From a checkpoint of a small transformer trained on Wikipedia.
Size: width 384, 3 heads of 128 (1 for keys and values), MLP 1536 SwiGLU, vocabulary 8192, 36.6M parameters.
Architecture: RMSNorm before each block, rotary positions, untied embeddings.
MLP neurons of a small language model. Each row is named by its layer, matrix (gate and up: input weights) and neuron, and shows model dimensions 16-143. Each number is 128 + 32 x the weight over its row's rms, rounded and kept within 0 to 255. Numbers have three digits each. A neuron's up and down rows have the sign that makes its largest values positive.
After each neuron's rows, "fires in" lists the words (lower case) most often at its 100 highest values on Wikipedia text that the model never trained on.

L8.gate251:171129170085132149144085171144188127218113126145125154094067119120138116164160134146163166180100147147144103097143148094136173150110126076157135062124115182176161117099071127110083152195107123116126161122143112123089149069109159127082088129116104122146100100172088140186144092134168088092120143135110173121134175180176118144110143184123105142163146109156138131111108125168113106104125
L8.up251:157124129166181087115116157185131130122145065113083113188167155179200123096110149104126149141130107144131149127131072164124121147122120172192176146132109103116156143144140093125146133070038085179138094121108197083146090106113140135072093151199139084159066167106102172155049090079162065123089181184092160104133112157121106102085164184087133114120147188107079133075131126147102060129200
fires in: "in", "the", "of", "on", "far", "country"

L8.gate1176:116122128118139137137136182115121127073080156177169123124078101190090160115134112150079142152135158097145144139129075121128155117073134089134116134152130103143100086140116123092116140150097124073147159122158138180104072128141161135109111166101105117107168152114094190110105167126074113150095131107132172129117074153097132101119095172108096145168123121092140134152111064121141062169139
L8.up1176:172181164056177171108186130187162092110123197101153099156107136129105110069097146104093120093143148074132141051145121143078051184166139136126203152153135126080107129102113118153104138148111116135127153160161177133164088173148154135171119133114136130148190121101139111191122145114106119130070117080168134140096119148133153105150114151151131132132099095136144206063070138151082148130143
fires in: "the", "of", "at", "founded"

L9.gate1316:180142151108132131094148162152148094121145133098156129138112110142155067179136171133141131117131195182133127110112146181104084126119151106171067120106126083160063155159058043107106144171121138183168185085112108151138064155128095120146129157096076077122167125074160172107108148135098159130085167082151129125148148102163061106101165116161125156090089101147092124152118126134072116104104
L9.up1316:123114135050109106142130070140125125110082111075162096080123125093107105092128162129076149179143064069158145105153178156132104149109159114181115095079105135060090172176148103129154099112129158133130124091122089082164130102127133116090158074131161151196183138109156055127181166149113125149162160139118152214145155088081118128237087121136102123103069105122136193104089125124084096164144
fires in: "the", "of", "a"

L8.gate321:103078093082104141094105109114142201108051166113111161091098104086157136146098105165103170107111168079148157135075187098105070119156120184145181182078169139108179147078093149135104134118151113174095134110117105115140133145126166087106136067103143147181146096096127117141190124146090160104147104128112107146056125145111106117099157158157142169083144131127141139096105136138113110149129
L8.up321:184103098119159120086148138207085078096094135135126164110114097092125090113189128149187107140129144110186149181116191166082092111105146121138104087125144100159102125136091074093142148144148141160126109150151162078124036143084137088146113124097097126113092152121122156132165096113126172126206128095077119177113176108147162100098098100167128073130092127165178140084137098107129092091164
fires in: "for", "as", "a", "get", "with"

L8.gate1017:133129109108119069184135138097100106100120111114151162122183132087151101074088106042128099112141133076159161185135132099080093139132143157140112210110133165116177164156097133066123133164136111100143108139091172127147092170142113178097090112130158106119149141108108123136112175148089171164110159057137096134194192146174111147134080085124099139124122047056125150105126109152128140083139
L8.up1017:063084168137056140175152121090099193092152167117113167124108114126098137176208128109089107177160092140125118125116102098099120094150110140138095127119179081119070074173169131111041123086114112138146136179098165109108149085145098103077125177195097091094110112123078095128088191088098111149141186119119129123173081109133144162092111171110103087151173147129082105173132128108091118214161
fires in: "to", "would"

L10.gate1038:127139136121098137102111179167109110090168077088084107156102137116134148132152133102111181122145134070107091135145102114121126136181081105188140148146139075149104126161135056131114143089156155101205101101171090133099096112046132113144098161126122127110161135094136171108184052144072125094069187170098114144105146084202092133155093143082146136144177145096074177135169136081183170200156
L10.up1038:093109176124098156145080130144162146122145099087173145146063147107076100151098146121098133134120211169126183132175163163123154115113099100139135177171132148124120131091113111119138156175212115126133154137083095114086115156123111111183136217142159207157102175156132130175059108151117104129129142094101186132138084138166139144145126122087161126125077169152162150102130170193131134091109
fires in: "of", "in", "during", "began", "the"

L8.gate1415:145149171133193165109136134132093088129122190118098155200138167088131161218120112120108175149112138154102173129127106109141129156095130155175084144101102132088084110100119087118098149173101157158112113110168107127153112162157150122116106149065144062164141148073091144128126109113092132118159113146199147089141161135112162131164178183106129069189058141136143122137098093128151184143140
L8.up1415:084126115138165183158157091135140127143105135147170137136116114122140101105153124132128126129136129153106095110140126106102142173142135157086053127105119148118114150123164144119112123216082155145138144091110058118119090130148104147175122121108111103126069099091101154140082087109101141145163139141153165057108160123153144143146157171088124099165095105121108174157066099080074058111196
fires in: "the", "of", "special", "major"

L9.gate1018:137117170079135127125153148158066109142132075145132192154155157168151097167170129156060107130096114075124109068119126114140201083100146119135183146147089118128144142107184067058131135126142143101121132179077115162147126141131170113171098112151108142124135181093170136102113094116090119133104058139160160122146099158108095110089114100156090146146117117170132123148158057159161121131155
L9.up1018:137148122173128068179119151142133136113162128159080094086074117160126137123154130129150075120124093149068132090105085175142069131098109109151122141123125129143137126179123142149137162205200128163131106128110100121177114124143143077136133165134168084096081170046138173113144111166168133108081096162096101148091068199105115142102090186108143158138145133126173149118138056089124150050139
fires in: "the", "a", "an", "s"

L9.gate351:127115111130094150102104105106083146160119142113125046142061020101165166111138156096167148093156088116126140171203072115204119089143148152152155084128192160154154098116150095136099173172135093164157158142074166161109136165117157129070123161155132099172138138108171129116130183127131096111148155129158155135113146129117081106142140161147109123140124071119125149091119104164168108143106
L9.up351:141151120120148127162130147157117130101167083115115103136149115118169134111127124143134170156092078153138177126048139140107195109126142085166103163134083176134136160138083077083139061123088151159139151082110128080126103095048116170188133162119158160098156143191151113119130081188117130135069111149045182144135151123101094141045116121123111242090153151146096098074104127126156124158151
fires in: "of", "he", "she"

L8.gate269:106124072063136126120144175126160121160129129195094195114141135157116069122138170191110120108217161118103135116130141103089172094110141198108123094118165067133069119141115071080172108109139160092155098175174151124173124132115084074131173107139134113126114132155099113088129083077141162123142087125167139096045137127109123097077121217093184095161116195116157136112117100106121107079133
L8.up269:083142083140050114102150112143071173112125077152104116094165091063033152103140130208146087170150118174113097136117202154079056144207084101124163165125084179124130170112056141129116111080096191123115059138116103147125083092125147109161096127114124155137157143102107143121078082101106186118143141125157091085107153134123131104101086169157111116097134140155120088138132125090128165092102
fires in: "as", "for", "at"

L8.gate1142:164116122151173135170116165053137149132112125194175114083132113149154119122177140176109150124115166107086095072155150147077150158041102124138088101094114171121123079174102129133142126224139128102138146094063142180130073103128145058131144129132153175065138120141136183100142054104096161097116152094109153143137164105167118098152169148108123121119187125183125190068174161148125112131168
L8.up1142:199127170134124098180171172192179133164162122142103144119146165085164152168193097194111162162154128150079134118127096100113061105104087124109071166161108128177120164124108054133099124133090116123129111152173155145122076141128170158126166169154165129163126071148097125132128095168129098161143159099079137109172133139111100144143119093204143127114099161116096105079121123149161126152176
fires in: "the", "a"

L8.gate1389:153124150121142132162088120153143075110078150176132153110135183193110125170075101175181167093112157159072128076064119146094091170084139171181099144136141136169140122178153098128159148175103114091107119130135088158090074180164139125221079114126069120155136116121157124182178098135088123144116197057116075178182122173059110073088194129084148126088106151124158112118091141102081172178136
L8.up1389:123171157134089136131143112143156102132072097136164079154099175118122119131072100117144158116121059087108113131136104123175083142135107137140108128138061179138135109163134173143086153134064113125135101122114096101136071162142187110143097098134099146143139136073119162170131147153133189159148158131108096042135124145103085082115131092121091150125085186072096149088104053125122151107129
fires in: "of", "the", "among", "first", "s", "and"

L10.gate1371:148094173112117093133133132150056188070105067122157151163184085119132149171100137126167192148119129127174158138101113044095073163185138158202127162226164150144147151106165133124198086094091131133147140103109108093134159104167165130125126138122124122119141153149126135159114081081121183107130120136110114139136131119129153078177186126157128148091147157152150205105099162111080176143116
L10.up1371:092127195100151125063148149087121102193183111080199151079167123145133182144151163064113136193127151140148075124113144113181155050136127114151161156062106194139094117196114113085166123183119100122140174104106121123124175199119166134157120151153151153129105123165176134186156066121159060151119095223093196214135130136152124068137105129139117157137086115115124093097139153128089152196089
fires in: "his", "their", "and", "s", "her"

L10.gate1415:116109164136103128073186117112168187145080103144149176152106149158094085173155120101162143156133141140140114125112123121164109138114053158154115093195161112050152107153095086168155047156189152053169106188133114142100129085165158111081119215122130154109121090085114128155112152142133081099113091170163132117165129148106188122115108162140053107149101144139152145148128123120186158115133
L10.up1415:171143152135150160112102132184032090102103114194135115173133175161122162137142136153095130142142125123180126122078100154044121122167101133101159160126094130112096152111080090125169071140095076140146099158101164094151101095070071128120082162145128086124085108127140099129173118136121132166116077204169114207162130165145100072126093069176078154127135123149172122071098083167144163092123
fires in: "the", "his", "s", "a"

L6.gate1287:115131097054141123137100096115088102106097091165128151072084125093145123112083117108136110110182116067143162092100173171163126142114183123102174135098137123064139075158068129157157122176141156133153142160125116107148096185135110152139113196096122115072074152102122102120042079084125138098095131196163122126106157102113170088132123114115153119203156118111141130157106058097119158113163
L6.up1287:110168095110139117161135051132087149197107137125119178118148123069109109158112150150171141153147085130081042088109083068096073135133142153111168123187157135167077180156130134111123151138119177049167110083128085063133104108053151099129090150092105165176102054109095125167137107056099169147158151124162125185141117145094157184165095112095127123096147138154112181182076137159084135119148
fires in: "as", "the"

L8.gate551:120127118124131118120163186143139108189059087150132195114161116136153169135115112105107151162160159125132139110144194110113123029109110182136202150177073161116110143126149168196117055059109133155171090175179097130169114142121154061124127141127150117147159108108126086105075079127151150060105092112096111107135097136126104160142177177146105128158146114138099180125089199098082183135111
L8.up551:101079104125152097096151157132139158136115154169108132089184146201154175150142121123141170102102101120118079160154122169074111075121084168123177158130058199128175136153154070195145090152103148171141111187147122138072090156131108109120151172159144123107136128137099062144164079100159206052106058132077134132070090153112104122083150140140080194161183169166156154088095172085093126100112
fires in: "a", "as", "to", "the"

L8.gate1149:115110092124153108118128164111148074173177082118125109130145070100113178131139110157138126127058040093121122155149132107099081168093108153181142112171155120112130124119125110010117113161097198124138116104063163115137114090141116094116195099168094107093054146133154168156088117138170118090061117135128165076120143144134188175150117150148102079094125155150122061129091133117150163164152
L8.up1149:151136125127116157146159119155161164167110097131115170141133152107133091108129137135145096166109151160166174090125128064172100177125122108085134179104148135143175138130174147163134136096113104108085177095197128121060170144104144156116112111100115164148139099149141148156140122109168158128071142127121142184091126090144152138122070122132158156198124133090098121157116050112189167089129
fires in: "and", "to"

L9.gate22:125150139095134068130129142124104124149118062121094184143124120122091070187078168203142144062123161139081081148081130149109172194113138116232158121136149065133078114086193119083132115107056143123128071042095083154101143113198139154172107125166132149112146097093112097121156103106186115182088155114095157161109153157116113094140141106164110175148120121115173113068112119109174159164106
L9.up22:184127148107153066075114154106139156181155097162148185150083119145158116145098135106144108145082140137093098047149114142084148147127165127109136174123085144126123087138181096117126133148063108114122161123098086144152188141103122134146124104126129108075145147190127133159111106136113237118096141077132141186136145171136107127167127075121150171153143113096143108138146146149112177149124
fires in: "and"

L10.gate1448:137134146078093124119105124155069177148127189113211147105115093162138121078171155122098125115161121089091076129123144133139094135105092136134164134080152155159162137142153100134101071175127139085170135167174106078147179051131143182137130085127136166124097097175126159173185120108144090155165102135115061171123098137117176117125160103083100113081071118125182146156122120162114130132170
L10.up1448:154109116124152167146145161123147106084124166121177078153150145103165136123136155114151114113085079172140192108113117106093102101133144122167144183061159091068119090085172081135034071149140151163132095124118091157126111076106102130145079142109161122057121199160118103109117122111112127161145136097125128071129078147165173109129155096110135125120172128084039096091131145086099172135166
fires in: "would", "to", "announced", "will", "was"

L10.gate521:110135084068110142164064179124119132118106127165190154173165131103126118133075179189105179164099177117157169122128128077111090100141103106139186073125129151139120103164152119077158122132143131087101065110129134128157133099099103156146138149063067158106150084106081150119164100172064141070135162126131102099126153172105147143137103083088145136125106091084153117139136157192164063088158
L10.up521:131182162096184114080136141115145146151068120092112101091142088111108173152142157148105134144148122100091137160119119124092070080114124119118133139158125154084128100098071112162149145125122174125078147070098124122161122113135155055084118173113147195083094131181143103123113111146081091072065134125140143138109086152124119163090158147214098116117087125104141103168183124119140169116167
fires in: "the", "local", "a", "chesapeake"

L10.gate688:094139133110128165149106161044144101087088082143123112158081167142103118171091089157077162151050102089103130173156150233110137158129189112174205147106118159130171121161087141121115118111133149130164102111144118121158115139133148174152117146115143110146149122066074119167129132141116075091109060140086085207131087145147140130085158127113083098199146072152137118110096112114163121195122
L10.up688:153171086153138171136136109076163164095089038123084127113128109089129075148138127156131140195163141142147086140116088137155135112097145078142153123145102129157127135134111146196095095139174082105113120080066126168143082121144129126162117152088153171115105108132160085100101128117093079129106129167112138127138127227130111121094161118149130147157116071200138128134109131126144109179211
fires in: "the", "most", "a", "music", "s", "literary"